Part of a small language model's weights: 4.03M parameters.
MLP neurons of a small language model. Each row is named by its layer, matrix (up: input weights; down: output weights) and neuron, and shows model dimensions 0-63. Each number is 128 + 24 x the weight over its row's rms, rounded and kept within 0 to 255.
After each neuron's rows, "fires on" lists the tokens most often at its 100 highest values on Wikipedia text that the model never trained on. A number after a token or word is its count.

L5.up155 [128 123 108 158 139 132 153  76 104  98 134 128 147  94  98 150 128 144  87 113 151 130 111 176 105 122 131 131 121  76 155  88  88 173 114 137 102 138 159 105 141 170 159 106 136 120 168 146 144 133 137 114 164 106 113  98 112 115 133 136 137  96 114 136]
L5.down155 [116 117 114 109 150 125 142 162 152  79 130 108 136 115 102 171 108 141 144 126 145  97 132 130 107 114 107 137 133 114 139 112 162 150 118 135 147 105 125 132 119 131 157 110 115 129 147 145  98 153 145  79 116  83 146  90 151 122  93 139 102 122 181  94]
fires on: " inter" 19, "N" 13, " not" 9, "O" 5, " last" 4

L2.up244 [121 116 136 111 120 119 157 119 139 139 133 180 134 135 109  99 105 152 140 123 145 113 138 154 147 123 119 137 107 159 136 118 163  49 136 122  97 110 106 193 138 181 111 108 103 130 117 128 114 169  58 161 139 107 142 139 133 128  87 164 145 120 139 125]
L2.down244 [104 112 123 172 102 136 136 138 138 137 104 119 158 119 134 133  69  80 125 115 153 106 122  98 131 117 176 138 167 147 112 139 117 147 104 109 155 120 158 133 129 107 155  90 146 154 156 120 118 112 140 160 142 114  90 126 103  99 127 103 117  77 154 111]
fires on: " that" 20, "\n\n" 17, " December" 14, " November" 9, " October" 7

L5.up285 [ 96 108 110 153 143  63 146 164 195 142 121 131 186 121  78 113 125 137 102 146  95 143 127 151 109 166 116 132 143 118 106 116 105  83 133 104  85 121 153 151 119 109 145 149 181 141 156 118 130 141 118 130 157  99 133 126 144 120 106 137 176 123  91  88]
L5.down285 [168  86 103 152 129 172 113 125 108 110 144 111 137 120 160 106 112 138 126  89 124 116 129 103 115 105 150  80 126  91 155 170 114 152 116 125 130 142  99 124 122 120 155 129 159 163 134 148 104 144 145 111  90 112 116 133 131 116 106 107 118 173 139 149]
fires on: "," 46, " –" 17, " as" 9, "-" 6

L2.up97 [ 97 103 141 145 142  98 100 131 196 152 122 124 133 119 131 119 132 163 128 147 149  97  90  99 143 111 106 137 119 133 127 146 118  92 132  90 120 155 167 143 163 118 128 103 118 110 118 126 156 152 102 151 146 132 143 161 127 155  94 163 141 124 138 162]
L2.down97 [ 89 104 131 193  76 109 118 143 111 113 106 185 126 126 116 101 127 122 114 130 144  65 154 103 118 127 117 136 164 113 136  71 126 101 140 113  84 135 143 146 116 106 168 131 129  98 185 136 146 123 128 135 110 121 144 118 174 149 125 101 120 110 106 123]
fires on: ":" 22, "  " 22, " November" 9, " that" 7, " Born" 4, " office" 4

L5.up99 [139  91 129 136 163 145 109 135 102 144  96 110 155 100 132 107 116 152 132  54 128 111 105 126 114 123 119 118 155 134 121 142 125  91 112 118 125 154 161 152 154 150 139 101 163 134 114 121 109 132  91 105 162 101 145 104 102 156  94 149 141 132 121 158]
L5.down99 [144  99 128 130 120 124 132 123 123 136  98 148 114 162 123 131  90 105 105 163 106  91 156  84 121 131 127 118 111 144 100 210 127 136 104  99 127 134 140 164 125 130 154 140 133 244 149 135 105 125  95  89 107 190 141 126 138 139  95  86 124 129  92 134]
fires on: "." 92, "\n\n" 5

L6.up54 [131 126  91 103 141 191 123  88 155  81 186 152 131 116 113 104 124 146 121 111 140 138 126 143 153 139  57  96 125 146 133 103  89 121 132 134  95 115 148 110 121  78 118  61 121 113 110 133 164 130 121 134 127 105 126 111 106 110  85 147 153 156 137 139]
L6.down54 [108 150  81 145 156 127 135 136 132 105 149 121 123 154 140 140 130 109 127 167 171  98  72 164 135 105 111 105 123 115  88 110 115 142 104 137 135  74 156 183 150 127 101 102 125 164 109 111 138 150 119 154 117 118 118 102  98 114  96 112 120 113 143 145]
fires on: " exp" 12, " un" 10, " was" 9, " rep" 7, "omp" 6, " been" 6

L2.up410 [144 124 124 140 141 139 158 111  94 132 144 150 131 112 127  23 135 124 147 140 146 130 165 116 162 121  87 111 111 112 142  88 120 125 140 108 119 128 148 145 125 114 175  84 111 139 140 116 158 131 120 133 105 150 125 130 124 107 141 107 125 132 205 136]
L2.down410 [119 114 163 109 137 174 160 119 133 154 141  95 137 117 130 109 132  89 131 170 174 111 142 136 128 139  76  85 109 133 133 107 145 159 169 118 138 170 149 113  99  91 116 120 142 133 142 127 121 136 124 116 127 112 145 133  92 156 106  97  96 159  94 167]
fires on: "de" 32, " was" 24, "History" 8, "d" 7, " been" 7, " History" 4

L4.up144 [158 119  80 142 197 152 107 120 108 121 101 130 134 128 133 107 121 128  84  42 127 112  93 102 154 119 178 149 125 167 140 134 101  91 130 105  74 124 142 146 139 126 129 136 127 123 109 113  99 132 127 107 134  63 104 116 141 129 155 133 141 123 120 126]
L4.down144 [ 83 133 120 145 133 110 133 121 104 140 121 117 144 114 148 121 155 136 132 136 119 163  91 148 162 118 122  89 115 168 125 145 157 119  62 142 137 131 128 105  77 146 127 131 130 115 165 161 117  96 136  87  84  86 137 124 101 153 177 124  88 128 203 138]
fires on: " of" 23, " the" 12, " at" 9, "\n" 9, " without" 7

L4.up358 [ 61 110 114 133 112 136 138 149  97 128 113 159 124 119 115 119 152 122 134 134 161 136 160 128 103 131 113 109  85  72  96 145 155 129 143 109 150 150 126 116 132 120 132 168 121  84 154 184 143 108 132 117 108  86 141 116 155 137 124 119 129 155 133 138]
L4.down358 [130 179  95 134 159 145  98 113  94 116  71 104 173  84 129 119 181 121 162 122 177 151 108 139  81 116 114 175 123 104 116 144  90 115 144 128 140 165 128 126 124 125 154 131 149 156 118 111 157 117 133 124 171 131 132  82 152 122 121 110 125 139 122 100]
fires on: " |" 95, " +" 5

L4.up16 [109 137 107 117 153  88 162  64 148 108 164 139 110 128  83 114 134 106 123 155 143 120  97 153  95 147 137 137 127  94 103  83 101 123 106 168  93 145 146 131 147  95 114 104 150 139 147 119 107 150 125 156 110 105 128 134 154 121 120 102 116 142 151 146]
L4.down16 [146 167 110 153  97  88 118 118 110 133  78  86 160 141 156 133 133 158  89 151 160 120 105 169 119 125  69 141 140  51 124 124 102 114 111 128 132 113 147 143 126 135 125 115 144  89 135 124  85 132 122 109 125 120 163 130 151 132 139 137 108 118 106 179]
fires on: " place" 17, " was" 13, " (" 11, " inter" 8, "-" 8, " not" 6

L2.up487 [120 101 122  99 144 120 121 129 113 103  90 128 108  88 151  96 122 104 154 123 177 105 130 144  97 146 144  88 127 153 154 146 137  84 133 125 119 125 107 164 144 147 109 129 141 104 123 121 102 132 128  95 141  48 175 119 104 107 115 136 163 128 110 137]
L2.down487 [118 125 169 141  71 139 143 160 137 155 145  98 162 145 124 147 104 161  98 131 113 129 120 129 129 119  75 146 166 143 105 130 134 157 179 112 131 109 139 135 115 116 139 100  73 171 112 143 124 111 151 119 117 145 115 110 136 134 123 137 119 137 192 112]
fires on: " \"" 36, " =" 28, " every" 6, "\n" 5, " a" 5, "\n\n" 4

L6.up342 [139  93 122 159 108 160  79 114 126 114 121 119 179  92 112  56  98 130 146 105 130  97 121 113 124 116 125 130 101 125 112 135 131  98 132 157  99 164 156 113 108 118 134 135 126 128 158 148 153 128  98 106 104 117 115 108 138 168 106 110 133 157 131 155]
L6.down342 [145  85 141 140 140 125  75 105 126 146 121 135 156 106 151 143  90 133 129 116  98  97 128 127 134 116 148  92 120 133  93 198 167 126 117 137 106  98 123 170 130 101 140 157 129 180 165 137 116 122 116 126 131 153 109 128 149 161 109 111 137 128 129 133]
fires on: "." 94, "\n" 5

L6.up302 [131 149 140 126 162 143 116  98 108 134 164 189 139 113 150 140 130 131 139 118 124 101 133 134 145 116 116 117 114 110 125 138 114 127 119 145 124 127  82 114  76 120 151 149 111 114 143 206  78 146 137 113 156  71 137  96 138 168 120 135 102 146  68 133]
L6.down302 [114  97 118  84 125 133 129 133 172 153 150 134 159 170  93  87 157 100 120 133  85 143 136 115  93 112  93 142 116  98 120 112 120 164 130 118 132 124 148 131 135  96 142 128  99 111 105 138 145 128 122 131 184 154 137 132 150 137  78  74 157 119  96 153]
fires on: " of" 22, " the" 20, " professional" 8, " to" 8, " for" 6, " National" 6

L5.up373 [113 112 138 139 137 153 127 147 123 128 109 172 116 108 118 152 130 115 121  75 109  86 125 106 116 145 112 108  70 162 114 134 117 125 141  71 101 187 111 168 116 108 117 164 117 122 126 135 165 140 110  98 169  90 114 118 141 146 112 131 145 142 114 112]
L5.down373 [138 105 117 129 182 141 101 130 161  91 119 125 137 175 129 139 115  77 150 133  74 192 124 134 118  90  97 112 112  97 101 138 145 139 143 126 142 143 130 167  88 141 136 120 118 132 127 151 129  86 124 118 137 108 137 130 125 117 106 130 158 154 139  81]
fires on: " at" 21, " of" 14, " a" 9, "," 8, ":" 7, " v" 7

L4.up78 [115 115 113 181  97 110  74 140 112 150 105 126 122 134  91  87 167 129 149 103 110 156 179 131 116 125 152 149  82 124  92 142 124 110 138 117 121 122 122 119 144 141 145 113  92 112 111 123 128 119 107 133 121 142  93 128 101  78 125 155 139 172 158 125]
L4.down78 [ 86 164 115 118 117 176  86  72 145 130 141 117 118 108 118 158 103  98 168 161 115 119 124 127 150 160 118 123 106 129 132 168  84 127 124 135 142 111  93 136 104 138 140 108 126 137 122 103 111 153 160 143 146 159 151  79 163 156 125 135 134 148 110 155]
fires on: "." 36, "," 23, " James" 6, " Thomas" 4, " Henry" 4

L5.up171 [127 122 134 137 114 152  85  58 115  91 170 166 109 118 156 119 105 122 144  80 127  74 137 148 123 120 122 111 135 117 115 124  98 121 113 174 106 144 127 157  78 115 135 138 140 110 111 128 115 138 112 145 123 118  88 124 157 149 140 151 125 160  93 100]
L5.down171 [148 132 129 160 195 150 120 153 167 138 118  99 153 138 109 154 106  96  95 137 121 105 117 118 137 124 100 115 101  82  98  82 172 148 141 172 109 113 155 148 114 138 125 143 103  87 130 169 101 130 141 103 139 116  91 162 125 139  85 126 134 147 134 140]
fires on: ":" 26, " of" 11, "American" 9, " professional" 5

L2.up189 [139 113 130 139 130 120 114 109 152  95 131 157 125  78 152 132 111 150  98 103 123 139  75 173 138 106 144 113 107 184 127 112 170 102 136 174 100 150 178 110 116 166 129 112  81 122  82 128 114 139 120 137 114 115 145  90 132 105  93 161 146 114 176 133]
L2.down189 [168  90 132 119 124 137 103 122 172 188  79 148 116 118 124 133 119 146 131 138 121 100 131 115  77 134 100 121 141  84 145 131 132 109 129 138 155 107 133 105 116 159 147 139 143 151  96 158  98 115 124 123 137 129  99 147 110 116 118 106 185 118 105  82]
fires on: "\n\n" 58, " \"" 39

L2.up446 [ 95  93 145 178 123  97 100  94 145 162 135 115 144 137 121  94 121 132 133 120 129 155 176  94 168 121  97 141  94 127  75 145 155 105 115 136 131 131 131 122 121 100 190 115 142 117 132 124 103 124 128 108 136 165 108 144 145 100 103 173 126 155 143 171]
L2.down446 [113 165 148 139 145 116 127 102 126 132 126 133 128 133 147 158 134 133 139 157 113 132 102 184 150 100 142 155 141 123 134  79 118 143 121 140 128 119  96 104 158 138 128 132 140  65 114 144 114  95 110 120 125 145 140 126 181 142 131  84  99 126  96  70]
fires on: "." 52, "67" 4, "iji" 4, " Thomas" 4

L6.up78 [108  67 146 156 104 103 134  92 189 133  94 174 140 124 113 130 113 146 156  92 103 111 127 114 108 105 134  82 124 126 124 143 123 104 133 127 138 146 115 130 121 148 150 160 111 139  97 166 127 128 111 116 154 119 132 100 133 139 113 142 156 152 130  90]
L6.down78 [102 119 100 120 129 175  82 103 134 140 119 134 106 140 127 119 132  55 110 110 117 133 128  82 168 143 110 131 164 107 126 207 111  94 153 124 142 147 112 141 105 139 103 131 134 181 141 160 141 143 165 127  92 135 133 117 113 135 151 150  95 139 120 119]
fires on: "," 83, " -" 8, " –" 6

L2.up339 [139 132 111 177 163 120 106  98 112 105 135 209 158  98  95 146 140 175 119  73 139 112 123 145 131 108 142 148  84 153 142 122 125 111 141 132 145 104 134 114 132 148 163 179  80 112  92 115 129 137  82 124 137 107 107 131 168 108 110 154 111 160  99 113]
L2.down339 [137  70 133 155 156 153  90 118 149 130 133 115  91 111 173 105 120 142 176 113 106 110 141 119 126  89 137 166 116 117  79 139 137 159 137  95 139 145 103 104 154 169 153 121 160 130 107 109 114  76 139  66 134 162  98 134 127  94 134 124 132 138 129 124]
fires on: "\n\n" 15, " at" 12, "\n" 12, " for" 12, "°" 11, "′" 8

L5.up209 [137  92 126 170 130 121 110 146 153 139 122 131 136  95 142 121 123 120 123 143 123 125 152 154 178 146  84 103 126 111 149 128 138  99 136 136 115 153 130 143 165 144 141 163 123 121 120 132 166 163  89 162 170 119 178 133 131 104 117 127 157 164 159 181]
L5.down209 [104  93 136 162 101 112 135 121 158 125 138 119 121 147 100  66 126 180  97 136 114  74 133 137 119 155 141  96 150 152 137 127 105 177 135  83 135 131 156 111 127 118 164 126 118 155 125 166 115 120 158 161 166 105 109 135 118 117  92 115 107 103 103 148]
fires on: " that" 49, "rib" 9, ":" 7, " saying" 7, " should" 4, " will" 4